Weights of a small GPT-style language model, trained from scratch on English Wikipedia.
Size: width 256, MLP 1024 GELU.
Architecture: LayerNorm before each block, untied embeddings.
Training: 366M tokens, 11155 steps.
MLP neurons of a small language model. Each row is named by its layer, matrix (up: input weights; down: output weights) and neuron, and shows model dimensions 176-239. Each number is 128 + 32 x the weight over its row's rms, rounded and kept within 0 to 255.
After each neuron's rows, "fires on" lists the tokens most often at its 100 highest values on Wikipedia text that the model never trained on.

L4.up908 [120 193  73 140 112 104 121 149 179 129 139 143 170 185 155 219 137 126  49 116 146 154  82 123 107 108 107 103 144 163 127 159  89  96 124 160 160 109 203 196 104 105 150 136 150 130  88 157 103 104 168 143  93 148 108 119 110 147 121 128 100 101  99  96]
L4.down908 [175 109 142 110 117 174 144 155  86  96 101 118 131 116  98 109 114 190 187 140 105 138 107 141 186 116 146 199 129 137 114 161 125 150 174 108 142 137  82  92 169 145 142  99 110 133 180 138 114 130 113 122 164  89 108 122 154  93 146 155 144 128  96 169]
fires on: "hel", "ment", "ital ", "sive ", "then ", "00 "

L6.up231 [148 158  87 150 182  96 128 150 111 174 142  95 181 182  93 122 171 148 105 138 110 138 155 123 108 100 164  80 190 158 133 159 106 109 125 129 154 106 198 156  83  93 192 107 145 158 108 126 104 141 155 177  63 110 106  79  68 115 120 130 122  97 108  73]
L6.down231 [ 92 115 136 116 133 181 150 115 141 110 120 167  42  86 140 130  83 127 159  70 125  88  89 107 140 139  77 184 113  81 103  82 107 148 127 132 108 167 110 121 156 147 147 115 154 127 159 127 141 147 107 150 119 144 127 166 155 136 138 104 106 129 183  96]
fires on: "feat", "based ", "vari", "high ", "|---|---|---|---"

L6.up365 [155  78 205  81 115 111 121 144  91 168 131 167 123 129 121  99 136 167 161 176 108 167 130 136 149 104 184  69 110 118 152 124 156 129 110 107 112 149 117 147 167 130 118  87  98 156 117 130  91 151  96 123 118  80 125 127  91 113  86 123 120 114  97 131]
L6.down365 [ 67 159  96 115 113 141 144 103  97 139 129 121 169 120 166 155  99 111 130 125 151  65 129 112 139  87 117  56 139 180 113 130 144  93 152 170 125 139 143 181 106 148  67  87 105 166 128 110 105  69 174 102  98 124 154 146 136 116 151 164 101 185  55  98]
fires on: "of ", "– ", "with ", "-", "and ", "for "

L3.up621 [139 107 181 121 158 102 141  98  65 123 104  71  73  65 126 113  61 139 147 118 129 145 198 115 148 130 151 130 106  84 192 129  97 195 100 149 124 188  62 123 124 126 141  90 172 102 173  88 115 186 154 154  94 118 121 130 111 100 131 130 171 151 161 111]
L3.down621 [107 148  70 130 131 138 125 175 141 106 117 173 147 149 128 118 240 147  31 203 125 158 121  90 121 163 118 140 140 131 129 117 141 114  85 144 140 113 169 144  71 122 133 190 126 182  94 100 119  66 159 126 110 127  86 131 128 149 152 145  86  97 145  95]
fires on: "ies ", "ach ", "=", "Pet", "ig "

L4.up837 [108  52 114 140  88 173 106 121 136 130 110 188 123 145 183 200 148 145 161 213 155  69  62  92 151 113 115 139 148 145  97 137 165 170 179 126 143 122 152 105 141 130 129 133 104  90 140 118  89 117 155 102 159 149 134 171 193  73  87 149 150 120 113 172]
L4.down837 [151 154 135 123 173  74 115  86 110 138 133  74 131 117 102 110  99 104  70  45  69 141 210 127 115 176 129  98 109 136 161 126  96  99  66 130  87 139 111 179 123 120 103 116 111 119 111 122 128 158 101 154 120 118 144 100 126 175 127 144 115 124 167 103]
fires on: "e ", "et ", "our ", "ight ", "y ", "bed "

L3.up856 [135 138 123 133 158 126 159 127  67 130 143 105  82  34 117  84 150 153 151 146 161  97 180 152 171  87 165  90 104  66 207 206 102 188  93 154 101 202  76 108 152 132 162 145 205 153 178  86 141 156 157 154 117 104 174 118 139 116 131 184 173 122 188 204]
L3.down856 [ 93 151  78 140 139 136 108 193 162 107 129 142 141 180 146 138 154 104  73 172 140 141 146  91  64 137 114 124 159 188 146 112 142 136 155 151 100  85 181  98  59 120  89 109 125 168 110 113 116  76  97 146 108 160 118 121 152 145 115 126 118  98 119  75]
fires on: "ian ", "20", "ond ", "ome ", "ade ", "ards "

L4.up59 [122 112 192 133  99 152  96 133 132  80 103 189 159  90 135 142 146 116 152 206 111  87 133 117 126  98 162 133 167 146 143 147 179 167 133 113 112 147  45  71 175 117 147 137 108 123 128 138 107 192  95 114 164 163 118 132 131 117  97 118 116 107 208 186]
L4.down59 [ 80 137 136  98 196 115 151 109 156 153 115  94 106 144 105 148 128 109 110  70 111 127 192 175  88 162 138  88 139 132 138 136 114 128 101 116 143 164 150 184 102 126 113 143 102 125  99 120 138 125 120 160  88 121 163 125 100 170 146 112 119 136 101 102]
fires on: "ays ", "et ", "following ", "began ", "till ", "te "

L4.up762 [127 100 120 122  67 115 115 114  93  86 113 140 149 155 136 198 114 149 125 165 180 115 127 121 109 112 140 106 186 162 126 118 100 129 150 113 155 141 162 178 146 146 140  97 113  99 111 132  73  75 175 146 112 156  78 138 169 109 132 146 167 144  72 143]
L4.down762 [105 167 159 139 220 128 124 116 123 155 148 156 111 165 122 101 115  91  89  66 101  89 140 135 150 134  94 156 101 146 127 179 121 135 117 120 116 181 129 127 140 110 123 135 137 126 111 197 136 116  96 111 145  99 172 136  99 135 160 132 108 128 212 129]
fires on: "ile ", "that ", "ight ", "ot ", "igh "

L6.up815 [128 109 148 113 131 155 120 134  70 117 116 139 131  80 121 136 110 166 161 189 164 105 123 150 147  72 144 143 160  87 144 160 172 149 117 115 161 132  87  74 156 153 135 122 135 111 131 118 113 152 122 109 171 133 142 151 146 115 130 108 163 174 159 246]
L6.down815 [156 133 132 125 163 103 118 111 135 129 116 131 127 136 104 130 115  97  76 108 103 147 185 107  72 184 120  90  96 131 148 106  85  94  79 127 101 139 161 125 105 109  78 122  81 113  87 137 125 113 120 176 109 170 140 118 111 125 128 154  99  87 116  69]
fires on: "ade ", "including ", "y ", "ays ", "ther ", "sident "

L3.up87 [106  81 128 118 116 131 164  94  65 115 114 132  89  69 113 116  99 150 136 165 167  90 162 138 183  57 167 100 126  28 216 176  90 195  92 122 149 211  88  65 176 135 139 128 126 105 170  81 119 181 136 161 129 115 134 119 100  96 113 180 169 151 177 160]
L3.down87 [113 166  79 150 162 107 132 163 145 118 123 112 150 147  90 124 202 121  80 127 105 154 139 106  68 156  75 141 194 170 153 107 122 104 115 140  93 127 165 120  93 146  82 163 134 150 115 128 124 104  68 160  91 153 138 109 123 158 152 116  87 101 140  19]
fires on: "ies ", "ards ", "ade ", "ains ", "along ", "its "

L4.up852 [136 187 101 128 130 108 141 140 197 146 132 156 143 190 135 202 126  85  95 103 116 166 121 117  94 165 138 134 161 172 142 130  95  85 116 165 136 124 194 223  99 109 153 114 130 137 118 164 147 112 204 182  94 122 122 108 101 127 100 133 130 153 106  66]
L4.down852 [157 108 144 119  92 199 112 170  91  79 109  95 137 107 144 111 140 175 173 170 153 120  81 138 186  87 134 186 119 106 117 149 133 146 174 113 158 139  93  59 143 151 149 110 137 124 176 138 147 119 105  77 167 119 109 130 190 122 139 139 116  88 124 187]
fires on: "hel", "formed ", "are", "tive ", "ment"

L4.up589 [ 88  85 192 130 124 146 141 140 133 123  92 151 146  93 161 182 131 119 176 178 129  88 157 152 141 101 158 146 157 162 139 174 151 150 128 144 132 147  63  96 136 102 123 121 135 132 126 149 184 168  92 149 202 174 162 144  78 118  90 127 148 134 196 151]
L4.down589 [144 106 103 130 197  72  88  93  93 124 114 147 179  89  93 140 149 125 107  83  68 123 129 163  65 102 118  90 134 127 143  73 143 112 106 120 150 155 149 156  97  93 116 120  84 110 141 104 123 124  86 138 115 140 157 111 139 156 141 105 113  86 109  89]
fires on: "ays ", "$", "sid", "end ", "ap ", "till "

L6.up921 [138 133  67 137 151 129 132 123  97 182 132  85 160 121  98 120 157 150 118 144 198 127 132  99  92 149 159 121 184 157 135 150 107  98 135 129 154 120 197 167 100 119 143 102 135 189  83 163 100 148 182 168 102 122 115  94  95 113 123 154 128 111  73  95]
L6.down921 [123 146 166 143 144 176 133  91 149  69  82 135  39  84 134 128  69 107 117  80 131  83 126 114 161 102  77 146 109 130  89 128 110 125 104 139 125 141 112 126 142 122 147 113 130  99 112 128 127 115  58  99 115 111 110 101 164 147 147  91 132  99 167 115]
fires on: "its ", "includ", "feat", "high "

L5.up2 [136 109 124  89 123  89 122 103  65  65 103 107 116  47 117  90  70 126 174 102 145  93 192 118 106 201 124 124 103  98 107  69  97 117 117 101  76 150 120 147 141  49 122 160 111 121 167 104 143  91 116 124 149  70 140  24 105 185 165  98 140 133 107 144]
L5.down2 [ 70  97 112 135  75 150 145 129 177 116 153 152  91 109  47 106 135  80  90 132 161 110  99 104  87 103 173  61 119 112 147 147 145 138  93 147  84  83 129 121  81 171  62 135 148 128 124 143 106  89 113 140  97 196 161 120 123  70 118 137 119  87 190  55]
fires on: "mark", "L ", "third ", "two ", "second ", "one "

L3.up701 [153 190 114 140 157 142  61 111 171 103 110  97 106 188 106 105 113  99 145 121  96 214  82 132 105 120 122 134  77 150  68 122 101  75 141 173 155  81 244 126 128 134 109 107 109 156  99 124 128  87 142  56  88 121  84 126 141 155 133 168  81 178  98  98]
L3.down701 [133  97 124 133 121  76  99 129 102 139  89 123  91  92 134 121  94 114 119  69  94  53 127  78 163 172  85 136 103 113 144  96 104 124 117 104 175 157  70 157 174 138 123 115 113  81 115 138 122 114 100  92 147 130  68 106  81  58 113  67  93 114 197 135]
fires on: "ey ", "erson ", "can ", "ther ", "ame "

L6.up3 [155 109  88 130 174  91 148 122 123 186 140  93 169 108 131 151 124 121 150 114 152  80 186  98 109 109 150 107 159 149 157 116  97 103 103 116 133 150 164 173 126 114 164 125 190 177 105 140 127 130 197 207  98 106 116 121 103  89 141 168 137 132  91  87]
L6.down3 [ 95 193 177 165 146 197 139 110 148  59 103 147  33 129 146 141  94 138 157 128 121  64  93 137 150  68  88 183 127 168  88 134 135 124 123 136  94 114 107 124 123 156 176  94 125 161 124 103 161 154  40  93  70 159 144 123 129 159 123 124 116 113 175 135]
fires on: "feat", "second ", "0 ", "about ", "— ", "high "

L5.up420 [103 178 105 127 165 105 125 108 116  88 122  77 148 180  91  92 196 142 134  95 127 165 162 187 116 110 191  74 128 190 131 109 106 107 106 132  90  89 111 147  88 124 138 120 164 183 116 157 124 117  92 136  67 140 113 108 127 212 124 142 124 134 151 144]
L5.down420 [147  83 124 102  86 172 109 168 121 159 125 165 145 116 119 169  90 101 129 175 156  98  43  95 173  89  68 187 145  92 112  92 141 135 189 110 133 118 102  69 133 130 118 152 106 124 141 143 162 110 115 110 185 119 137 155 132  71 126 116 120 136  91 118]
fires on: "sel", "until ", "later ", "School ", "lege "

L5.up459 [129 169 120 128 146 161  94 127  70  88 127 122 136 107 136 103 135 162 175 208 169 147 141 144 122  67 199 157 177 151 134 145 144 153 119 109 158  91  60 126 150 124 148 107 138 136 146 165 111 144 130 133 144 123 137 141 156 162 123 130 168 171 130 246]
L5.down459 [141  92 130 154 131 134 140 114 147 161 133 139 125 138 103 155  92  87  88  87 133  83 152 105 117 161  87 108 107 102 138 111 129 122 132 114 110 133 135 133  95 109  99 149  95 100  86 150 134 104  83 154 143 171 141 129 129 110 145 131 110  90 135  38]
fires on: "other ", "including ", "ther ", "]", "ore ", ".\""

L3.up860 [134 149 150 184 124 132 133 170 206 114 164 177 158 143 161 129 177 127  49 181  94 210  54 135 117 118 144 105 142 155 143 138 128 136 163 140 163  95 156 140 136 152 147 167 134  97 100 153 124  67 114  65 159 194 139 160 184 128 135  84 140  85  98 142]
L3.down860 [145 123 126  94 116 129  62 161  79 192 109 124 131 134 126  76 128 146 182 116 134 166 160 164 151 158  71 160 152 155 117 143 125 125 132 103 128 117 107 160 132 106 101  71  98 119 138 120  76 153 157 130 124  66 147 171 155  84 150 113 177 173 105 145]
fires on: "than ", "any ", "ory ", "ever ", "ality ", "fri"

L6.up731 [136 126 146 110 131 111  97 120  58  96 113  94 157  48 120 129  99 165 156 137 179  96 159 170 135 123 170 134 128 106 143 168 150 129 107 119 141 143  84  83 163 118 152 145 164 118 116 126 134 159 101 106 167 134 155 127 130 154 149 125 142 177 161 234]
L6.down731 [130  93 139 129 148 204 157 145 170 120 141 187 105 154 132 165 144 107 125 134 126 124 110 101 127 109  89 131 138  94 155  47 108 145 161 134 110 111 119 134 115 147  90 142  88  92 108 157 105 141 135 150 137 160 102 155 136  89  95 131 102  99 127  96]
fires on: "ays ", "resp", "ade ", "or ", "other ", "ative "

L5.up695 [126 123 130 141 126 165 104 137 101 124 135 135 131  93 135  80 149 147 150 210 134 146  94 136 154  48 166 157 171 126 124 190 177 177 127 103 166 101 115  46 137 145 128 126 103  96 112 141  87 145 118  80 169 150 142 146 142 115  84 127 149 158 146 218]
L5.down695 [133 121 115 143 161  94 131  93 142 121 121 105 117 147 120 153 108 108  83  40 111  96 182 110  95 167 107 118 111 133 123 101  97 132 108 111 112 145 121 171 123  92 108 131  98  93 109 126 138 127 116 158 126 128 144 130 115 146 115 109 132 108 127  49]
fires on: "=", "including ", "other ", "syst", "following ", "stri"

L7.up978 [111  96 145 123 114 172 149 108 118  92 155 179 112 127 177 153 134 143 172 211  90 159 116 143 174  53 146  96 182  98 119 149 171 176 149  98 163 113 126  82 154 153 113 129 134  77 129 128 117 101 139  89 161 134 125 170 159  70 170 109 181 221 133 197]
L7.down978 [112  91 104 105 111  85  98 137  65 175  92 121 175 161 122 149 106 160 101 153 130  45 153  93 111 119 122 126  92 128 153 138  62  72 104 147 150  89 121 104 123 106 113 137 120 101 115 147  84 129  58 147 123 199 141 136 112  92 121 149  97 150 140  74]
fires on: "\n\n", "tion ", "not ", ".", "; "

L3.up499 [141 124 166 155 127 123 121 148 211 132 121 137 165 145 151 161  78 147  78 155 104 114  97  53 129 133 165 120 139 156 156 113 127 138 139 183 116  97 126 210 114 143 173 164 201 136 122 159 126 117 104 119 144 179 151 128 179 129 132  98 115 109 136 115]
L3.down499 [129 114 122 104 137 173 149 182 120 166 142 170 128 135 143 107 204 159 175 134 137 183 102 185 170 122 130 152 153  78  94 137 132 164 143 118 135 101  71 142 127 147 171  79  73 162 150 106 129 153  80 120 148 119 165 161 145  95 144 111 113 149  65 158]
fires on: "dep", "en ", "ory ", "than ", "inning ", "l "

L7.up422 [128 107 150 130 120 152 131 129  81  99 133 162 126 130 188 149 154 160 142 228 116 144 129 149 164  51 151 114 177 107 126 148 206 174 143 106 164 110 116  66 157 129 132 117 146  64 133 115 116 114 139  94 151 128 147 163 153 100 138 102 199 193 164 194]
L7.down422 [ 75  76  81 112 145  94 111 116  52 140 114 131 210 128 110 148  73 154  81 116 110  65 146  76 112 134 130 142  97 103 171 111  90  60 119 120 129 103 135 104 165  74 103 149 115  89 110 130 130 164  81 153  77 180 171 149 142  55 126 154 105 142 112  57]
fires on: "\n\n", ".", "|---|---", "not ", "tion "

L7.up215 [171 192 101 118 180  71 131  82  70 104 125  91 168 121 133 146 150 121 140 101 121 127 207 163 124 132 176  93 159 171 166 128 112 129 103 128 115 141 134 237 164 115 160 108 141 150 132 141 141 148 158 199  91  90 127 101 125 171 131 135 160 129 139 112]
L7.down215 [111 150 159 142  99 192 116 157 112 104 166 151  99 141 176 128 135 138 138 169 168 126  55  96 191 101 110 167 175 106 109 218 151 135 143 134 148 113 144 113 117 159 140 126 135 148 126 135 157 115 104  89 180 157 185 126 159 152  82 201 133 111 135 162]
fires on: "had ", "mark", "gu", "Americ", "year ", "January "

L5.up735 [115 202 138 131 152  99 124 148 165 116 145 112 147 176 120  92 219 126  67 138 104 176 126 183 109  81 146  84 145 192 125 147 137 141 100 135 118  69  96 146  64 142 142 106 146 177 109 203 108 109  95 140  81 160 125 149 126 189 115 114 105 125 178 158]
L5.down735 [157  78 111  87 121 140 111 163 104 140  94 139 170 139 150 144  89 134 169 157 108 104  97 114 196 177 110 165 152 117 127 116 108 108 192 129 161 166 133  93 133  98 131 163  85 145 136 121 160 125 153 118 205 108 151 126 119  98 148 129 167 174  43 141]
fires on: "later ", "life ", "until ", "op ", "School ", "out "

L4.up813 [113 195 106 134 123  98 113 153 191 122 138 137 159 215 125 163 153 120  50 120  92 167  72 105 101 118 103  79 137 190 116 120 116  94 127 134 139  90 165 209  72 114 134 133 136 130  91 169 122  91 136 149  56 121 104 129 124 139  95 108  74  96 110  83]
L4.down813 [154  94 155  94 121 146 141 146  86 113  96  95 133  84 134 117  88 166 202 134 122 113 114 152 189 146 146 193 144 111 119 167 114 134 169 110 159 147  80 103 184 139 153 109 124 132 188 139 138 146 125 107 170 103 126 112 141 111 151 145 146 135  94 182]
fires on: "later ", "career", "then ", "ight ", "formed ", "ment"

L5.up760 [121  94 127 108 120  77 103 100 117 110  85 104 124 104 115 192  64  85 121  37 158  56 177 110  69 224  78 131  80 123 111  56  54  56 107 143  55 155 137 153 124  92 116 136 159 163 148 157 158 100 145 134 108  91 106  83 115 173 160 117 122 128  80  48]
L5.down760 [116 127 140 134  94 178 107 165 161 100 159 187 101 103 101 102 140 140 136 206 141 150  72 135 150  34 141 116 154 150 140 125 150 140 135 155 153  88 106 106 103 194 117 144 165 156 131 119  96  75 102 106 124 146 124 110 120  92  96 157 104 127 148 164]
fires on: "tic ", "second ", "third ", "ial ", "ative ", "built "

L4.up182 [155 171 107 154 196 146 155 115 106  92  98 136 116 133 120 122 111  58 120 132 131 175 168  92 104 108 140 123 120 174 126 155 114 155 117 150 170  95 120 111  92 179 124 112 109  80  63 139  61 132 148 103 106 184  96 175  91  61 177 108 158 142 152 103]
L4.down182 [169 200 103 131 145 183 122 150 148  80 112 128  67 132 113 164 123  99 173 118 129 109  98 130 163 177 142 114  87  98 101 153 113 101 116 149  93  73 187 174  81 200  93 157 161  59  87 122 182 107 109 168 103 172 181 147 189  99 114  90 152 112 115  70]
fires on: "1", "2", "199", "stri", "6", "5"

L6.up248 [115 118 122 104 169  93 133  90  87 180 126  80 155 141  89 134 102 134 150  91 194  68 169 103  95 153 166 128 139 137 180 139 108  96 125 129  99 142 173 154 102 119 155 135 151 153  99 115 156 162 150 205 110 101 111  76  38  49 161 165 155 117  88  81]
L6.down248 [123 155 179 153 137 187 147 124 154  77 101 154  83 115 142 134 127 126 123 112 127 121  99 117 154  70  72 161 116 109  71 103 136 134 126 117 145 144 116 130 148 147 127 114 136 107 139 107 115 132  90 118 115 126 117 175 188 142 110  92 115 142 126 164]
fires on: "high ", "sum", "l ", "its ", "their ", "I "

L4.up553 [101 108 137 120  74 138 110 112 155 104  98 198 126 187 164 232 104 110 108 158 139 108  70 112 112 119 134 129 164 150 106 124 112 151 156 120 139 122 150 159  84 147 115  92 104  85 113 201 107 112 198 130 146 143  98 134 198  52  99 151 133 139  76 120]
L4.down553 [132 106 154 102 181  97 100 100  53 142 136  98 154 103 103 104  86 129 104  75  91  92 144 142 118 186 102 118 112 112 130 179  83 116 112 118 115 158  83 105 146 136 137 134 108  88 123 151 130 121 104 137 146  95 159 139 102 182 140 152 115 101 158 147]
fires on: "ight ", "ot ", "our ", "rit", "}", "' "

L4.up375 [125 114 165 122 119  89 145  74 117 115  76  88 151 107 129 149  78 140 109 105 125 121 166 135 112 109 117  62 150 114 151  70  78 130  94 128 105 163 120 201 122 132 119 103 141 123 121  52 110 108 133 160  78 147  78 101 103 119 200 112 154  90  80  16]
L4.down375 [103 142 113 135 111 145 116 181 128 138 147 168 109 130  96 100 169 134 108 179 180 148  91 126 149  87 124 188 107 127 147 128 174 126 145 146 153 100 158  62 127 154 149 136 152 162 158 146 130 114 129 110 157 116 146 138 168 112 101 146  89 151 193 173]
fires on: "than ", "As ", "ately ", "League ", "Gl"

L7.up467 [152 162 121  98 186  79 149  76  62 108 129  35 138  80 138 131 123 126 185  74 143 122 182 171  87  94 190  91 138 161 177 137 102 113  84 109 121 145 137 175 172 104 152 111 155 168  98 123 124 125 155 174  94  96 113 106 113 160 129 113 142 156 112  85]
L7.down467 [155 141 120  98  86 216  97 130 113 114 147 153  63 130 153 135 156 111 101 183 173 135 119  70 169  94 129 116 168 129 121 133 100 140  97 144 144 105 167  86  89 165 131  99 119 118 148 133 143  84 129  56 159 113 151 119 159 128  87 161 121  95 144 125]
fires on: "ock", "gu", "\n", "second ", "and ", "year "

L4.up121 [104 115  89 118 108 164 112 119 116 152  95 144  98 201 194 183 105 121  78 152 183 138  75 110  97  81 159 114 158 114  81 114 136 126 187 154 158 120 183 191  79 121 130  85 106 120  97 117  79 130 195 116 104 132  85 107 124  68  98 193 111 126  71  79]
L4.down121 [175 126 177 123 127 136 144 112  86 115 139 144 167  94 109 104  96 154 117 118 139 129 123 136 169 158 120 156 125 107 134 154 136 135 107 127 120 120  99  78 196 159 151 115 109 138 187 139 113 122  89 138 177  99 145 143 192 150 170 159 141 106 161 176]
fires on: "ight ", "ot ", "50 ", "ld"

L5.up221 [110 177  96 136 150  97 116 101 154 152 137  93 144 179 130 143 172 117 101  72 112 142 148 167 112 136 153  74 101 167 134 134  96 103  97 160  89 106 179 173  85 108 135 123 175 196 105 157 152 102 107 132  70 131 134 102 122 157 160 146 113 106 132  79]
L5.down221 [155 100 137 104  97 173 123 168 105 128 113 165 132 109 138 151 118 150 166 191 140 132  59 110 180  78  89 186 162 109 103 112 139 120 190 130 147 109  89  92 132 146 140 143 128 146 138 120 130 130 126 107 186 118 113 146 171  88 118 120 119 183  93 185]
fires on: "sel", "ained ", "later ", "some ", "I ", "After "

L3.up722 [140 198 112 169 138 105  86 132 185  95 143 142 161 187  71 178  99  98 121 131  88 170 145 145  68 136  82 147 171 148  92 116 118  63 145 192 154  96 211 169  77 101 136 121 134 163  64 171 137 123 155 151 130  91  95 125  23 141 151 141  81 151  89  76]
L3.down722 [123  70 117 119  82 143 125  95  93 145 108 127 124  66 149  82 107 159 173 101 125 109 113  94 208  95 133 137  69 124 147  93 120 122 168 124 155 146  70  97 167 183 145 131 121  81 138 107 144 115 138 112 150  96 111 137 120  82 142  99  83 132 168 178]
fires on: "ley ", "ame ", "ey ", "ere ", "ams "

L4.up603 [143  73  92 140  93 181 101 122 138 147 125 177 103 175 178 193 140 150 126 191 127 139 103 110 115 135 148 164 156 133  81 123 166 150 198 139 170 122 165 176 115 128 127 104 108 105 132 134  87 105 229 123 122 110 113 149 155  73  93 164 159 140  68 136]
L4.down603 [119 130 166 142 184 117 136  87  97 124 150  73 157 117 127 114  84 104  66  49  96 101 202 121 128 191 136  82  96 105 176 131 111 129  88 127  81 137 127 124 135 150 105 122 120  99 126 132 104 140  88 133 140 126 154 103 129 163 154 154 112 102 182 131]
fires on: "ight ", "ot ", "aged ", "bed ", "–", "ld "

L6.up279 [138 134 121 104 140 145 125 104  16  88  95 102 147  48 128  98 105 158 157 142 130 123 150 163 143 118 160 112 134  85 115 171 141 108 112 112 160 128  90 118 135 108 142 133 130 106 123 134 121 151 113  89 151 114 142 107 115 171 134 110 132 184 133 205]
L6.down279 [130 109 147 153 181 146 127 123 172 140 138 197  92 128 121 144 133 115 113 107 173 143 154 108  93 133 111 149 154 130 158 102 105 162 140 177 107 132 163 116 109 104  97 126 139 127  89 182 116 125 155 166 143 167 145 126 155  92 132 141 125  77 159  92]
fires on: "ade ", "ative ", "Lond", "ays ", "call"

L4.up254 [143 132 199 108 148 126 144 123  78 101 122 141 130  85 138  85 126 120 194 172 138 107 207 161 173 107 146 148 124 102 144 134 135 172 121 126 124 168  44  92 202 140 138 128 127 119 160  69 142 150  73 145 162 130 149 147 118 155 145  96 179 152 218 158]
L4.down254 [ 93 144  87 146 157  98 130 117 172 151 139 160 100 183 133 162 163 112  63 137 112 147 136 105 103 137 139  81 129 150 167  84 120 102  68 134 146 136 200 178  66 119 130 169 122 145  99 123 143 115 138 156 103 161 162 134 112 137 108 132  98 116 147  96]
fires on: "ays ", "end ", "ade ", "ned ", "id "

L3.up795 [136 146 137 146 129 180 123 109 164  94 140 154 145  94  76 118 129 101 160 129 129 134 196 160 131  93 105 114 104 195 131 120 151 161  90 116 126 102 110 135 116 139 117 102 115 103  94 110 117 148 138  84 121 138  63 110 105 162 148 105 121 159 136 141]
L3.down795 [128 106 167 150  95 196  80 151 200  96  88 110 108  96 157 156 109  86 111  93 116 117 146  95 138 161  93 182 115 146 138  75  92 155 160  94 135 132  89 127  72 115  84 112 166 123 131 129 143 134 148 142 130 137 107 122 178 136 107  75 130 161 126 126]
fires on: "2", "4", "1", "3", "22", "6"

L4.up435 [138 160 124 121 145  83 132 110  73 100  73 102 152 103 135  98  74 114 120 117  82 134 208 136 128  90 125  90 145  96 171 103  78 100 104 125 132 145  53 196 147 119 131 109 171 104 143  21 115  96 141 147  82 122 114 119  27 130 175 120 153 143  96  48]
L4.down435 [ 84 121 138 165 101 142 100 169 156 136 169 174 103 140 126 107 153 134 123 186 181 129 117  91 185 118  84 152 113 132 125  99 191 125 114 137 155 105 161  62 148 157 139 131 125 179 119 142 112 124 148 126 127 126 113 136 147 109 134 158  74 131 179 144]
fires on: "ical ", "ording ", "ile ", "than ", "als ", "Gl"

L5.up423 [120 182 112 122 145 115  99  92 135 112 129  97 144 176 115 134 165 115 138  88 107 160 158 176  86 121 177 112 125 177 126 126  74  93 113 150 113 111 181 191 100 110 137 105 163 198 131 173 136 126 159 147  88 145 100 123 127 175 164 145 154 170  59  62]
L5.down423 [120 107 136 117  94 168 117 183 119 157 128 171 130  97 127 149  82 111 135 200 162 119  55  74 181  60  64 167 133 135 125  90 138 119 176 123 139 112  97  58 119 154 144 154 143 143 135 119 125  92  95 115 187 114 125 155 148  76 136 119  97 122 174 156]
fires on: "many ", "yl", "sel", "ts ", "lege ", "rit"

L3.up2 [157 128 186 116 135  91 125 116 140 151  82  79  96 116 107 161  24 133 172  77 129 135 174 111 138 133 149 138  86 106 176 117  99 136  83 164 116 154  95 108 155 125 152  78 184 157 149 129 131 147 161 132  77 150 126 145 155 117 195 145 135 180 175  83]
L3.down2 [136 141  99 124  77 142 148 184 138  82  86 158  96 123 118 123 170 132  57 168 127 117  39  78 160 159 141 151 117 117 108 106 153 132  80 160 162 112 117 147  99 119 125 174 103 151  95  93 151  60  94  95 140 141  69 115 104 111  83 121  67  72 133 103]
fires on: "ies ", "ried ", "les ", "ig ", "our "

L6.up392 [201  75 145  86  62 144 129 173 100 200 142 177 115  88  83 129 131 154 160 165 144 148 107 178 138 117 181  78  92 158 128 130 162 117 107 178  83 107 161  92 111 118  82 117 135  78 125 171 115 159  93 122 199  82 102 145 109 133 165 159 115 126 121 144]
L6.down392 [ 86 112 137 147 221 138 141 117 131 102 118  82 108  95 156 164  95 125 109 123 137 166 192  65 123 122  87 131 130 150 121  85  89 149 114  52 154 159 112 151 178 114 164 172 131 163 132 123 159 159 154 138 132 136 137 115 130 140 152 151 111 143  81 106]
fires on: "-", "===", "in ", ", ", "ard ", "for "

L5.up140 [122 173 124 122 154 162 128 136 131 118 156 161 135 128 153 108 165 121 141 219  98 147 106 137 144  89 189 120 206 153 131 159 202 170 116 133 153 100  90 155 106 124 132 115 112 152 140 215 131 139 146 142 132 121 135 163 154 122  88 141 131 179 177 227]
L5.down140 [174 100 113 150 147 132 119  93  89 156 108  79 134 141 150 138 114 118  95  83 110  95 187 141 147 202 126  78 129  96 121 145 102 131 125 148 143 153 149 159  92 129 135 152 101  72  84 111 155 130  82 142 194 159 157 158 145 163 139 124 159 101  60  67]
fires on: "including ", "took ", "other ", "following ", "sp", "rit"